Weights of a small transformer language model.
Size: 22 layers, 9.94M parameters.
Architecture: RMSNorm before each block, rotary positions, no biases in attention or MLP, untied embeddings.
Training: a variant of Muon for these matrices, 537M tokens, 21956 steps.
MLP neurons of a small language model. Each row is named by its layer, matrix (gate and up: input weights; down: output weights) and neuron, and shows model dimensions 48-175. Each number is 128 + 32 x the weight over its row's rms, rounded and kept within 0 to 255. A neuron's up and down rows have the sign that makes its largest values positive.
After each neuron's rows, "fires on" lists the tokens most often at its 100 highest values on Wikipedia text that the model never trained on. A number after a token or word is its count.

L13.gate150 [138 151  99 176 132 169 165 107  85 111 178 121 131 171 118 132 129  96 178  90 111 143 127 140 137 191 185  84  74 176  75 136 109 174  68 162 120 149 117 159  76 121 134 152 114 140 171 141 132 101 151 147 124 125 111 135 151 146 113 136 163  95 106 110 139  86 101 219 115 156 153 139 204 113 132 129 157 164 111 114  94  96 189 108 131 139  75 105  75 129 152 161  84 116 158 119  97 105 110 163 129 100 129 125  79 117 157 140 116 135  91 255 175 128  86  75 110 133 119 191 163 135  65 123 110  44 166  95]
L13.up150 [ 98 160  82 114 119 218 130 103  68 124 145 143 121 172  82 167 154  86 108 136  67 146 122 127 153 142  60 114  76 161 107 101 122 132 108 190 184 100 185 129 179 158 162  61 133 115 103 115  83 130  94 109  90 106 127 152 141 164 157 117 117 122 111 124 133 121 119 140 132 177 167 133 104 149 118  98 118 112 103 194 155 129 137  87 175 142  96 130  92 130 115 145 118 134 123 106 144 112 131 141 136 177 140 187 141 161  84 118 117 155  68 240  85 142 101 126  35  85  85 106 149 101 169 117  52 154 142 123]
L13.down150 [161  88 145  88 104 131  83 119 148 145 115 131 128 150 148  68 151 191 121 147 104 182 169 151 165 115 103  86 123 127 133 214 107 111 166 111 107  94 163 106 111 103 120 132  69 137 108 170 109 153 139 138 104 176 125 116 147 121 161 120 163  77 129 168 128  92 163 107 150 126 141 102 164 128 176 216 107  94 162 113 107  93 154 164 131 185  99 107  82 135 117 149 112 133 140  65  69  91 124 176 194 137  52  31 122 155  74 159 122 145 155 134 113 215 166 149  97 122 144 112 129 146 155 115 172 131 155 136]
fires on: "er" 29, "y" 16, "ly" 12, "ary" 10, "ry" 9, "le" 9

L3.gate10 [ 94  95 179 123 157 105 100 135 117 177 121 122 103 132  90 134 112  97  87  78 165 153  95 121 127 142 108 191 198 172 128  97 117 135  94 115  93 177  64  73 150 123 112  86 146 120 125 151 158 152  92 110  39  89  97 134 101 123 107  93 181  86 102 144 105  90 102 149 177  75  97 104 117 193 147 161  85 122 109 146 111 131 102 133 150 144 121  91 112 169  63 171 125  76 115 104 111 166 107 103 120  79 134 137 101 121 179 133 192 128  98 115 131 140  46 103 133  95 161 108 123  52  79 151 124 146 114 137]
L3.up10 [103 121 166 101 112 104  91 127  83 168 154 130  83 170 107 149  62 116  91 100 147 150  66 120 105 153  90 212 203 183 119 126 126 127 151 106 109 182  70 100 128 121  86  91  82 112  93 132 142 159 101 104  50 108  84  94  91 141 124 129 154  73 120 139 102 107 116 125 144  73 112  93 117 174 102 208  68 111  67 148 129 169 133 151 156 172 137  81 128 182  88 211 138  59 108 122 131 176  95  88  80 120 183  94 143 144 143 118 128 105 111 118  83 128 102 131  98 128 124 157  89  57  71 128 118 178 123 124]
L3.down10 [ 66 124 134 151 112 103 128 153 148 106 114 128 160 119 142 170 148 140 122 168 150 122 124 124 176 169  91 135 169 176  66 138 173  88 147 123 148 174 131  87 158 107 124 146  72 224 112 144 113 109 138 116  26 154 134 108 143 134 129  74  91  89  78 126  98 123 159 112 170  67  95 147 142 131 100 162 174 159  79 152 122 141 185 160 194  93 117 126 216 142 131 154 120 106 140  87 134 190 164 121 111 132  76 112 124  71 119 114 121 149  99 118  79  88 124 106 105 114 146 162 126 113 136 107 116 200 120 139]
fires on: " k" 78, "K" 13, "or" 6

L11.gate13 [131  60 134 173 132  94  84 110 105  81  59 148 123 134 107 134 166  88 143 123  60 140 133  99 107 148 155 140  78 144  80 175 119 182 110 123 131 134 148 167 122  92 138 137  86 139 159  83  90  86  75 103 106  89  77 115 156 164 139 126 134 129 122 107  69 138  92 110 114 182 111  82  96  72 166  98 189 117 142  84 144  95 138 154 146 145 118  93 137 167 104 127 127 110 116 172  65 151 174 143  60 115 128 142  86 107  47  92 148  77 119 110  97 140 140 120 142 129  94 119  48 127 150 109 126 121 156 165]
L11.up13 [138  86 117 126 121  90 113  86 128  83 160 155 110 134  33 157 171  91 132 107 168 179 198 155 116 117 146 101 165 149 214 200 154 108 179 151  65  90 156 137 154 155 150  90 100 172 111 151 118 113 146 140 152  92  97 149 148 110  74 118 169 131 135 163 120 189 126  87  92 123  94 127  97  96  79 170 122 135 105 123 101  73 100 118 154 128  98  92 140 141 154 116  64 155  80 128  97 129 157 153 105  88 108 137 120 126 153 121 132  93  63 120 150 136 200 159  94 111 150 136 119 127 105 181 108 103 102 129]
L11.down13 [159 100 114 159 120 119 105 152 118  68 168 123  96 138 142 145 168  76 116 119 135 118 138 128  77 179  86 165 143 132  99 104 121 103  94 146 132 135  40 143 139 162 112 114 169 112  93 101 182 188 100 117 110 135 112 145 184 164 143 135 150 127 185  97 137  85 139 118 120 101  99 142  84  99 118  71 121 164 157  94 126 126 113 151 181 152 133 149 109 109 198 137 163 171 104 149 119 150 107 157 135 186 146  97 127  68 141 130  91 129 138 112  56 114 123 130  69 125 101 106 108  78 114  87 158 138 156 132]
fires on: "al" 35, "ic" 21, "ro" 13, "z" 10, "s" 10, "ial" 4

L3.gate219 [183 125 142  81 129 118 108  80 132 118 185 155  69  88  49  79 152  87 104 102 141 140 136 129 143 147  74 144 136 110 149  82 103 106  96 119 120  93 129  87 137 135 145 120 152 153 140 116 156 205 173 152 138 149 143 173 133 157 173 102 138 127 141 145 164  97 145 156 151 227 116 161 153 120 122 118 106 187  68 121 167 171 142  98 170 141 140 165 121  91 131 230 110 136 100 163  67 122 177 174 143 160 107 176 126 111  91 117 132 118 124 121 152 114 151 137  91  98  94 142 143 113 135 130 160 143 112 106]
L3.up219 [154  87  56 151  99  94 155  68  92 105 101 165 125 109  69  74 153  83 106 106 119  89 135 140 160 159  70 137 108  98 126 104 120  72 120 165 104  98 128  81 118 127 140 122 104 174 124 124 128 149 119 111  95 156 109 156 179 156 166 132 102 120 145 161 197 105 117 178 133 152 163 169 137  98 143 141  82 174  83 140 147 124 120 107 224  92 139 127 100  89 122 170  70 144 117 136  49 126 179 177 139  86  69 182 109 128 121 180 147 147 196  87  79 109 107 124 102 109  85 118 186 100 177 105 177 150 135 118]
L3.down219 [119 104 140 116  89 108  99 118  96 222 149 139 152 156 164 129 144 158  84 129  96 195 181  42 168 164 125  83  73 148 137 139 139 114 132 161 135  91 190 108 193 156 166  90 148 165 128  96 126 131  68 120 151 143 110 150 101 106 150 128 121 137 139 142 166 143 181 128 169 107  76  77 127 140 115 115 135 132 150 139 158 149 145 174 144 103 187 122 119 110 119 181  69 154 149 182 183 112 144 126 170 126 145 124 164 131 140 135 142 172 106  55 128 125 188 149 167  83 171 110 193 163 138 124 137 132 120  80]
fires on: "or" 26, "at" 19, "e" 19, "in" 13, "k" 8, "al" 8

L5.gate134 [137 137 118 105  73 148 115 167 107 160 147 114 139 138 134 122 214 117 132  64  70 111  97 167  75 184 151 145  79 135 127  38 158 121 168 110 156 146 147 138  95  98 109 106  84 179 131  33 105 105 197 157 144 127 118 149  52  76 119 112 142 164  95 139  71 182 139 118 128 132 139 171 106 138 124 150 118 107  90  98  95 124 164 130 118 130 100 194  84 107 119 106 109 121 174 113 130 175 135 146  99 147 125  91  51  95 176 147 166 102 104 125 154 143  70 142 112 155 115 167 112 168 119 178  85 131 105 171]
L5.up134 [148 164  90 121 118 153 124 123  80 171 168  84 130 123 192 127 216 130 142 116 118 134 109 167  83 172 132 144 117 156 109  76 157 138 120  85 140 127 180 101 120  73  99 111  95 187 141  44  73  94 174 160 143 122 133 153  93  57  99  60 104 144 135 114  99 147 167  98 121 145 170 131  88 157 128  89  98  75  98 141  97 130 194 119 108  80 107 169  73 165  81 144 148 181 175 130 150 167 129 145 104 145 114  98  71  87 168 154 143  92 130  83 162 147  88 147 116 157 114 160 135 155 140 144 131  78 123 178]
L5.down134 [150 143 110 161  74 179 110  95 134 108 137 229  95 105 126 152 163 115 114 174 109 164  30 170  73 144 159 146 136 108  55 149  72  79 134 147 133 144 100 106 162 135 137 132 142 165 158 114 168 143 138 109  86 154 142 191 147 166 168 139 138  98 110 123 130 109 200 113 140 177  85 169 165 131  90  90 127 119  48  97 130 180 154 130 154 120 104 139 137 160  96 125  91 142 104 151 114 113 133 112 154  97 194 124 125  95 147 161 156 111 117 139  98 159 106 154 167 137 132 139 104 141 129 152 121 138 115 140]
fires on: " d" 62, "w" 20, "t" 8

L5.gate235 [178  96 111 108 154 150  96 124 128 177 118  47 107 128  95 126 178 121 119 128 115 156 159 103  83 137 151 126 190 150  86 131  76 104 126 113 128  83 202  97 100 168 148 121 136 118 146 139 135 164  93 159  82 120 167 121  96  92 201 126 152  77  83  88 172 120 111 191 113 148  94 117  69 124 133  69 134 131 101 184 149 162 102 135 151 107 151  94 109 102 119 114 187 118  48 147 154  88  95  73 109  49 100  97  96 140 162 179 134 139 143 154 159 147 155 160 137 152  71 131 217 153 130 137 110 103  79 121]
L5.up235 [108 100  80 137 127  88 147 141  79 174 165 171 192 193 121  72 106 131 125 126 114  91 126 182 205  84 112 118  93  93 169 118 148 125 106 137 105 106 159 111 103 139  80 120 129 186  93 133 164 132 151  69  94 120  81  93 190 121 112 165 123 160 156 182 182 148 144 147 120  97 164 106 117  52  78 107  94 160 178 129 145 112 150 114 165 119 127 130  61 115 120 125 112 169  99  49 127  80 131 172 138 138 116 160 126 142 193 166 119 162 168 156  66  90 144 111  93  87 160  84 121 102 131 164 135 142 149 156]
L5.down235 [127  80 123  94 108  58  98 134  78 206 127 110 173 113 119 108 180  84 125 117 170 199  86 178 147 194 109 121 133 106 176 129  86 139 157 110 115 161 121 115  62 143 102  99 157 123 128 116 141  95 111 134 127 165 146 132 167  82 155 153 115  99 180  37 125 138  72  96  95  87  80  39 161 130 139  85 118 135 130 147 102 159  70  90 206 145 148  94  93  77 114 101 131 120  67 128 184 158 152 148 152 134 167 140 127 121 208 127 139 197 103  80 104  97 189 108 116 124 152  75 125 179 120 122 130  81 137 147]
fires on: "am" 23, "o" 22, "at" 20, "in" 17, "ac" 7

L5.gate406 [145 167 127 104 120 153 144 170 142  96 180 181 186 141 164 142 162  90 119 131 114 144 112 138  93 109  88 173 143 198 126 130  87 126  92 110 124  85 148  93 120 123 143  98 101 176  90 117  83  82 169 175 132 128 125 118 119 132 182 103  97 156 114 100  98  98 118 118 158 123 177 131  80 174 170 144 104 113 100 183  64 132 180 160 171 108 188 125  77 103 112 140 164  72  99 136 121 119  78 171 140 134 191 124 120   7 213 120 112 163 156 103  97 145 108 148 163 145  93 111  85 101 144 142 139 126  99 175]
L5.up406 [161 166 104  75  81 175 143  66  93 163 101 123 192 117 145 143 198  44 107 118 125 136 151 130  83 183 135 165 104  86 127  69 104 115 151 134 159 140 195 149 177 162 193  86  62 151  99 120 128 127 172  71  96  77 106 168  94 113 156 133 118 170 137  88 137 130 141 146 188 132  94 151 105 133 156 139 117 150 121 118 105 105  89 191 111 154  77 148  71 118  82 184 136 122 157 134 177  98 129 108  95  80 134 140 137 102 192 123  72 113  91 137 106 119 114 118  87 175 122 159  89 118 121 143 110 109  98 107]
L5.down406 [ 97 172 118  96  84 134 137 113  93 139 148 101 136 121 174 157 120 160 112 110 140 156 139 148  91 125 141 164 153 163 108 144 177 139 144 107 145 143 155 132 157 173 136 136 104 173 128  97 188 107 157 134 108 164 237 115 160 129 147 135  93 140 115 121 135 131 147  64 110 113  98  92  81 121 144 149 136 163 179 117  86 150 183 207 142 123 144 128 139  94 131  94 127  88  66 164 168 126 141  99 177 103  84 139 145 182 117 130  97 152 105 144  99 131  61 158 142  88 102 153  49 103 137 148  78 120 134 115]
fires on: "t" 97

L8.gate27 [125  76 110 116 185 179 135 110 177 187  73 168 128 176  33 171 133  78 128 155 149 131 124 130  87  68 159 130 115 130 144 114  72 139 188 118 110 143 127  94  95  90 150  81 146 126 115 132 100 147 149 120 143 112 131 118 108 156 134 140 129 134  99 151 162 141 105 103 109 141 175 141 139 103 148  73 133 179 153  76 147 127  99 122 159 149 100 132 140 132 107 120 143 144  89 127 102  97 105  59 124 135 133 138 139  97 151 133 136 104 127 121 151  85 208 132 119 133 184 120 153 114 126  66 102  98 137 171]
L8.up27 [145 109 122  91 166 125 142  61 115 132 131 172 125 224  75 144 147 110 106 152 201 127 133  86 116 134 126  95 142 108 151 111 144 151 172 105 142 146 119 142 135  70 185 144 170 136  88 116  89 125 118 113 119 123 127 131 157 153 130 138 136 177 113 107 129 135  49 101 102 126 174 168  92 133 119  59 171 140 131 115 180 154 127 108 134 116 176 144 175  55  92  85 136 167  48 111 120 121 108 113  97 131 126 144 104 118 121 143 177 126  95 127 139 105 171 146  74 103 182 164 137 118 134  72 123  95 138 176]
L8.down27 [128 117 115 121 100  88 108  97 203 145 153 161  55 129 117 197 138 186 128 125 146 115 111 110 147 128 106  82 146 163 133 108 101  69 148  75 142 117  88 146 149 116 126  78 118 139 143 113 145 139 123 144 163 147 147 116 136  82 161 193 124 151  81 151 116 119 161  98 153 160  77 140 203 147 200 100 115 215 128 102 155 157  95 136 134 120 168  89 206  78 140 129 140 128 110 137 202 120 118 133 208  89 136 113  85  97 156 142 133 117  94 162 109  87 114  96 111 167 190 154 108 116 116  38 182 126 168 104]
fires on: "b" 32, "k" 24, "her" 21, "n" 14, " is" 4

L4.gate77 [144 150  94  97  94  50  96 152 140 137 154 144 123 148  60 171 171  94 146 155 136  89 153 137 110  72 114 199 137 180 143 100  71 175 112 169 113 118 120 150 123  96 110 112 110 114 130  94  86 135 153 126 138 134 127  91 141 128  95 154 162 148 178 186  51 112 150 111  91 163  97  88 162  90  95 146 100  81 134 101 129 178 104 114 153 109 159 111  77 167 112 122 182 128 153 188  99 118 137 217 115 107 100 141 121 160 188 156 165  65 119 117  93 109 112  86  72 135 132  78 120 144 110 148 145  87 107 138]
L4.up77 [125 171  79  66 116  38  89 138 142 122 142 150 140 158  68 160 188 123 124 139  96 109 170 149 112  72 116 190 160 137 127 120  78 166 109 134 128 120 138 149 172 144  94 100 104 120 116  87 127 139 174 103 132 106  95  80 171 136 121 116 150 138 147 187  61 133 165  93 107 166  94  76 136  91 111 142  98 116 131 109  97 184  93 104 184  92 142  99  73 149 116 117 171 134 156 181 117 153 116 204 143 111 119 116 114 160 177 138 180  45 112 102  84 124  95  95  81 143 148  63  81 147 132 143 137  88 103 109]
L4.down77 [134 179 163 157  85 120 161 114 105 107 122 104 149  74 111  92 108 135 122 132 155 105 120  79 113 139 177 144 125 189  87  92 160  58 107  69 143 142 151 152 135 126 108 104 160 147 114 117 135 134 156 164 202 190  92 146 123 132 129 116  99  86  85 139 127  98 147 131 150 106 137  66 118 171 100 146 138 181 111 183 165 187 154 191  81 145 169 111 128 101 193 116  66 148 110 127 119 143  96 114 126  78 137 151  81  80 133 142  70 149 119 151 120 167  95 136 118 136 172 191 177 141 143 153 131 174  72 176]
fires on: "o" 25, " it" 14, "ro" 11, "ic" 10, "ric" 10, "ac" 9

L19.gate383 [130 116 182 132 105 141  58 108 188 151 176 158 110 114  88 115 159 114 136 105 105 183 110 130 115  78 125 117  38 149 112 150 136 175 157 148  85 165 107 100 149  72 160 127 122 133 101 112 147 128 146 135 222 109 183  32  99  92 120 106  97 134 148 188 164 142 152 163  58  98 135 121 135 160 148  83 226  71  95 105 114  81 143 141  95  87 162 177 117 138  75 189 111 117 140 137 180 123 154 167 125  82 115  88 108 125 148 124  95 132 123  93 104 157 128  97 137 121 153 155 106 126 152 122 146 143 120 122]
L19.up383 [121 101 169 140 121 165 134  60 109  56 112 148 131 146 120 105 158 135 128  89 135 173 123  92 142 180 138 168 138 122 133 151 133 129 162  93 107 126 147 146 145 119 123 153 126  79 127 118 173 103 122  98 174 100 174  52 165 101  82 116 102 183 137 121  90 140 123  86 155 110 102  74  87 141 101  51 158  88  88 131 140 164 118 121 118 113 134 125 108  90 171 126 119 150 163 140 191 185 159 144  72  97 165  92  99 197  98 108  95 119 109  92 143 110 139 153  54 127 129 163 111 129 152 141 150 137 204 142]
L19.down383 [158 149 129 114 111 152 130  95 123 187  98  99  89 132 148 136 180 132 108 121 100 150 167 159  95 126 116 177  83 124 183 124 142 161 164 104 157 100 118 110 167 188 156  87  81 148  55 134 116  91 143 145 207  53 155  86 104 199 140 123 114 138 127 140 118 152 142 196  88 182 114 118 129 118 174 127 138  55 178 161 131 133  73 173 101 132 157 103 123 137 108 150 141 121 171 189  72 145  82 130 140 143 163  65 175 128 109 140 158  87 128 116 136 171 101 105 139 121 120 159 116 157 158 108 175 150 140  95]
fires on: "l" 17, "t" 9, "g" 9, "ag" 9, " 19" 6, "ou" 6

L9.gate253 [113 123 188 118 157  61 108 154  58 131 112 120 155 131 182 153 157 116 132  83  74  91  65 123 112 150 119 138 130 100 190  94 110 142  87 119 185 116 116 131 144 131  79 146 110 124 181 159 184 106 194 134 125 130 101 121 106 156  92 143  69 107 137 132 141 210  71 118 161  99 158  93 189  88 156 182 154 134 128 131 158 179 116 126 117 179 143 188 120 113 114 200 127 104  94 118 120 112 130 102 111 191 155 120 150  94 136 110 155  58 127 143 189 114 125 137 111  95 205 120 163  76 177  87 120 126 222  89]
L9.up253 [125  97 152 123 118 137 142 108 153 162 103 158 131 121 179 125 176  81  76 107 111  90  67 155 111 162  98 107 129 111 129 110 123 149 120 127 137 124 102 110 131 139  92 170 151 136 144 148 114  84 149 117  72 145 170  55 123 140 168 134 156 155  81 114 158 193 129 129 102  94 123 153 167 158 111 150 138 106 162  96 157  90 128 129 133 119 168 191 122  94  33 133 141 160 110 105 170 118 110 116  93 151 170 149 141 127 148 134 134  36  76 117 124 153 140 138  99  86 133 113 141 117 193  70  50 118 184 102]
L9.down253 [187 193 127 111 100 141 121 187 127 145 143 114 164 137 108 149 118 126 158 132 174 145 163  64  97 138 104 127 100  87  89 103  90 173 130  94 105 140 215 121 130 130 131  81  93 128 150  75 114 172 163  65  89  87 147 122 144 137 114 146 111 158 111  74 105 102 108 168 133  97 112 113 157 121 167 119 180 108 114 144 158 152 102 158  96 170 116 146 110  53 116 128  75 122 159 162 161 134 201 184 156 141 108 137 104 122 165 149  89  98 153 174 152 109 144 172 160  55 110 107 138 146 168 140 114 108 135 108]
fires on: "og" 26, "ic" 14, "t" 11, "le" 7, "f" 6

L11.gate510 [126 118 135 115 142 143 129 150  69 131  21  78 145 192 110 133 124 148  85 164 187 152  91 142 148  61 142 135 120  72  82 186 112 123 125 131 190  87 142 130  95  50 164 123 107 139 143 117 177 121 128 136 128 138 128 157 177 126 120 140 165 137  96 106 125 104 132  74 151  78 157 171  43 117 158 114 145  59  64 160 166 136 147 162 121 128 128 141 103 102 136  98 114  96 105 101 137 126  97 143 176 168 101  65 136 146 125 100 130 158 173 126 179 149 135 132 166  51 130  92 150 142 120 114 145 131 126 188]
L11.up510 [117  61 177 127  73 140 119 125 114 159 109  94 152  92 178 120 108 123 123 120 149 153 151 103 137 151 190 142 103 110  92 129 150 143  86  55 110 120 138 115  97 141 178 110 146 178 116 121 129  96 175 166 156 126 106 163 144 188 152  81 105 128 138 174 145 106 144 103 122 202 154 113 146 119 201 149 188 152  88 145  90  93 131 121 166 118 139 126  83 141 143 136 140  90 175 157 124 159 152 152 145 158  65 141 153 158  90 152 129 122  99  96 138 111 147 105 106 132  75  83 177 113 111 149  15 145  59 166]
L11.down510 [123 139 140 132 141 127  58 179 115 200 100 130 100 135 132 120 113 129 162 157 176 122 122 118 111 152 163 114 156 164 127 141 151 159  99 137 146 179 120 205  93 140  96 110 114 114 125 129 150 137 149 128 109 118 120  76 111  97 135 132 148 168  77 121 168 152 141 147  85 108 145 124 164 138 107 132 131 169 126 123 116  97 124 132  84 138 138  53 162  90 136 142 102 166 160 163  86  43 114 115 135 133 160 122 117 150 140 123  88 105 177 122 111 159 123  66  47 106  72 128 156 140  84 128 110 100 151 101]
fires on: ":" 25, "ri" 23, "re" 20, "os" 7, "ar" 6

L2.gate1 [153 114 170 136 116 130 142 105  45 128 112 167 147  75 101 162 102 138  81  72  86  59 143 169  89 129  98  93 105  99 140 132 149 142  49 170 135 126 152 129 100 129  87 122 122 163 149 147 163  90 168 138 183 102 119 114 113 172  83 114  27 127  91 140 220 110 144 114 127  87 171 120 134 101 134 131 213 128  76 156 130 146 150 152  97 133 127 109 115 136 155 146 102 123  92 101  98 118 164 100  95 138 137 131 140 103 108 133 111  84  72  90 128 190 120 144 150 201 168 147 135 119  91 109 119  98 204  90]
L2.up1 [167  81 168  93  87 137 140 132 110 123 126 171 110  92 158 144  97 139 170 119 122  66 125 159  45 125 106 111 102  92 116 132 108 108  95 132 143 103 119 166 145 118 100 177 132 141 129  72 166 109 160 141 133  87 124 148 152 123  76 162 143 128 111 145 128 108 108 133 115 125 128  89 175 103 188 165 117 137 112 120 126 116 136 145  55 178 134 101  75 102 121 120 131 128 128 105 142 126 144  89 171 127 131  64 173 101 124 168 108  76  59 112 127 171 177 105  59 149 184  99 168  86 106 145  96  60  88 139]
L2.down1 [118 155 176  68 132 116 116  53  99 156 162 157 115 109 124 153 126 144  94  75 158  45 165 143 113 112 133 129  88  73  75 105 155 114 174 170 121 159 172 113 135  98 122  89 134 118 167 108 152 134 143 147 158  74 171 140 136 175 135 104  73 108 137 118 169 120 169 140 111 128 173  66 142  82 100 142 156 149 104 128 165 166  65 151 143 120 133 144 133 201 139 176  37 151 108 130 144  79 172 101 120 146 114 131 107 150 167  89 142 138 122  74 166 114 131 183 140 214 130 157 107 111 160 156 127 125 152  89]
fires on: "og" 68, "le" 29

L9.gate17 [121 173 157 147 153 168  91 125 107 105 139 108  90 153 174 140 185 136 164 135 144 166  95 150 155 141 109 106 103  92 103  93 131 118 118 127  64 109 117 169 145 111 174  71 102 113 167 137 110 114 150 191 121 127 110 129 131 156  69  56 132 117 146  92  82 145  81 165  95 165  83 153  98 202 117  82 158  66 147 162 134 122 109 115 145  58 143 154 140  93 123 162  85 167 243 124  98 112 168 139  86 112 145 159 144 146 186 116  86 157 148 143  97 112  69 157 110 117 156 101  96 125 122 141  96  65  96 106]
L9.up17 [ 87 144 164 159 108 173 131 108  79 190 142 139 160  81  96  93 176 164 164 151  88 143 124 150 200 161 121 127 105  84  90 118 153 164 138 115 148  89 188 107 157 116  88 106 150  88  96 139 138  95 104  93 107  80 128 183  97 115 138 142 113  77 165 144 126  69  89 130 150 141 170 166  85 124 126  90 178  95 127 151  91  85  82 147 192 136 149 136 146  99 164 142 101 107  94 112 149 175 151 141 129 144 174 137 184 130 100  90 200 118 204 142  82 154 122 170 151 109 158 162 154 103 118  98 127 118 165 115]
L9.down17 [ 94 139 136 152 134 114  72  81 196 149 134 103 139 136 142  83 108 137 141 159 111 156 147 201 119 127 170 121  83 207 168 104 116 140 123 134  87 130 120 176 154 143  82 156 107 152 112 110  83 188 125 128 145 134 151 151 148 155 149 126 175 139 117 193 175 133 132  85 136 144 152 115 132 152 139 113 113 162  59 145 102 150 155 114 199 178 145  72  82 160 106 134 115 144 119 127 122 119 181  64  88 113 138 123 139 154 128 105 114 133 138 116 161 121 133 142 104 101 129 124  96 147 136  99 152  82 185  66]
fires on: "l" 51, "id" 22, "an" 7, "ary" 5, "ry" 5, "ak" 4

L4.gate0 [153 119 107 130 106 173 110 180 131 114 201 140 131  97 118 130 154 114  93  88 136 147 107 138 151 130 114 125 138 146 158 117  91 187 119 140 156 107 140 212 137 120 176 182 106 105 154  66 139  86 143 170 137 114 109 163 111 121 126 170 138 184 142 117 111 135 115 118 150 125  62 208 150 152 209 114  85 155 174  89 120 116 169 107 145 120 150 114 127 124  59 107  97 190 144 154 130 180 133 178  91 154  91 109 127 137 114 165 104 124 119 151 142 184 153 101  87 133 193 152 148 183 187  93 114 120 153 160]
L4.up0 [150 110 107 106  98 156 157 146 141 104 183 129 157 115 122 157 129 114 112 126 136 121 149 115 171 162 139 167 100 115 160 122  75 156 180 166 176 140 159 184 159 133 149 159 119 121 153 128 154  84 140 181 151 101  94 168 108 139  89 171 136 133 169 127 116 112 119 177 174 110 102 203 147 173 172  97  77 164 181  76 115 110 153 102 105  91 178  98 158 138 108 123 132 180 127 140 113 160  89 172 102 110  88 114 145 123 151 150 145 138 137 136 149 138 118 140 141 151 174 128 126 202 221  90 149 115 148 137]
L4.down0 [ 75  72 145 134 112 157 196 116  97 117 137 163 131 125 151 190 151 132 110 131 184 162 137 108  88 125 107 145 127 113 137 164 118 132 199  95  98 146 113  80 123 105 130 152  94 108 167 157  63 130  99  83 181 165  91 124 165 136 194 178 118 106 165  63 120 106 188  94 108  86  90 107 124 140  87 202 104 154 156 134 168 131 135  63 164 146 115 163 220  74 102  78 142  74 160  97 113 121 176 176 165 123 149 139 144 150 136 119 109 136 158 118  82 124 202 156 114 118 130 122  91 173 130 138 147 162 176 125]
fires on: "r" 53, "o" 29, "n" 10, "l" 8

L3.gate322 [124 112 116 182 124 129  69  99 192 152 121  79 110 134 156 126 148 143 116  83 170 209 163 149 171  69 107  78 140 107 117 117  80 148 142  93 110 120 144 127  71 159 131 157 127 150 130 105 150 152 152 146  94 103 113 112 126 133 156 126 153 127 113 159  91 137 115 177 163 117  90  87 152 124  81  75 109 128 133 136  53 148 114 154  78 122 131 127  98 125 191 121 131 144 109 138 124 135 131  87 108 133 147  79 170  93 141  95 156 157 201 171  75 128 113 132 108  97 155  88 145 100  98 149 138 127 126 100]
L3.up322 [165 114 125 172 150 138 131 111 131 145 166 137 160 143 188 132 135 123 157 116 105 131 185 147 139 123 136  83 110 107  92 113 113 177 159 137  96 118 163 123 106 153 117 128 149 111  91 117 142 120 153 131 128 123 102 122 159  92 151 150 169 156 171 191  71 193  98 143 146 101 165 110 148 125  96  68 117 135  84 168  76 147 101 114 122 105 146 118 139 117 154 168 122 167 112  70 110 125 164 101  93 110 132 153 103  67 172  93 171 171 161 138 134 146 132 112  47  40 177 104 166 183 142  73  83  87 134 112]
L3.down322 [103 114 156 151  95 128 103 112 150 127 112 133 180 115 135 159 142 218 147 125 143 156 150 140 102  53 161 139  88  75  78 139 133 111  67 109 118 140 163 109 132 159 166 160 193  99 130 158 144  95 146  75 140 105 117 174 127 140 150 123 109 148 144 140  91 120 133 165 135 158  85 168 173 169 113  93 103 198 103 158  62 105 122 138 183 166 162  89 144 133 159 151 128 182 136 141 141 155 157 140 117 145 129 106  74 117 108 114 112 169 174 135  98  86 120 151 120 121 128  77 108 137 144 153  53 160 144 143]
fires on: "l" 62, "am" 15, "at" 10, "ak" 5

L18.gate60 [156 138 157 181 127 139 146 106 111 118 116  66  94 176 133  96 129 114 104 162 136  78 135 157 126 140 137 138  45 166  93 109 192 111 188 163 155 108 114 125 107 114 149 165 196 133 126 168 126 122 109 131 135 111 155  60 128 112 150 164 122 148 141 123 119 146  88 143 136 133  68 113 129 106 119 145 118  90 196  53 155 156 177 154 124 171 162 101  90 167 125  88 111 108 105 112 121 171 105 177 107 101 139  79 131 157 187 157 138 165 136 183 139 163 142 164 147  89 181 157 127 138 175 116 127 162 155 128]
L18.up60 [172  93  93 120 124 154 116 148 166  79 203 193 120  56 141 163 131 152 130 124 127  81 125 166 116 162 111 163 129  80 153  89 150 121 171 172 139 155 142 116 124 142 149 158 159  84 143  95 140  34 104 123 102 151 116 119 154 109 105 146 121 115 108  74 122  98 106 199 126 100 122 143 168 168 142 112 135 151 166 143 121 160 156 167 175 163 109 107  93 145 140 111  92 146 137 166 103 128 121 171  99 122  91  82 137 138 141 182 185 130 113 167 105  85 121 112 133 155 122 132 140 104 138 201 195 163 117 125]
L18.down60 [126 146 131  84  98 121 104 139  84 126  60 118 125 117 123 139 147 153 135 175 103 137 129 141 138 143  74 150 149  65 166 128 117 153  71 136  93 176 155 162 136 126 101  67 102 117 103 137  85 110 134 118 157 166  72 215 144 139 161 123 150  80 134  68 106 133 160 113 141  66 163  85  97 124 161 193 110 175  67 108  93  74  94  92 111  71 128 158 141  84 173  88 140 139 107 181 130  71  84  76 111  99 178 138 173 103  67 117  98 102 141 135 119 115 150 119 120 135 132 128 114 155 150 156 171  96 149 137]
fires on: "r" 19, " M" 9, " " 8, "n" 7, "k" 5, "u" 5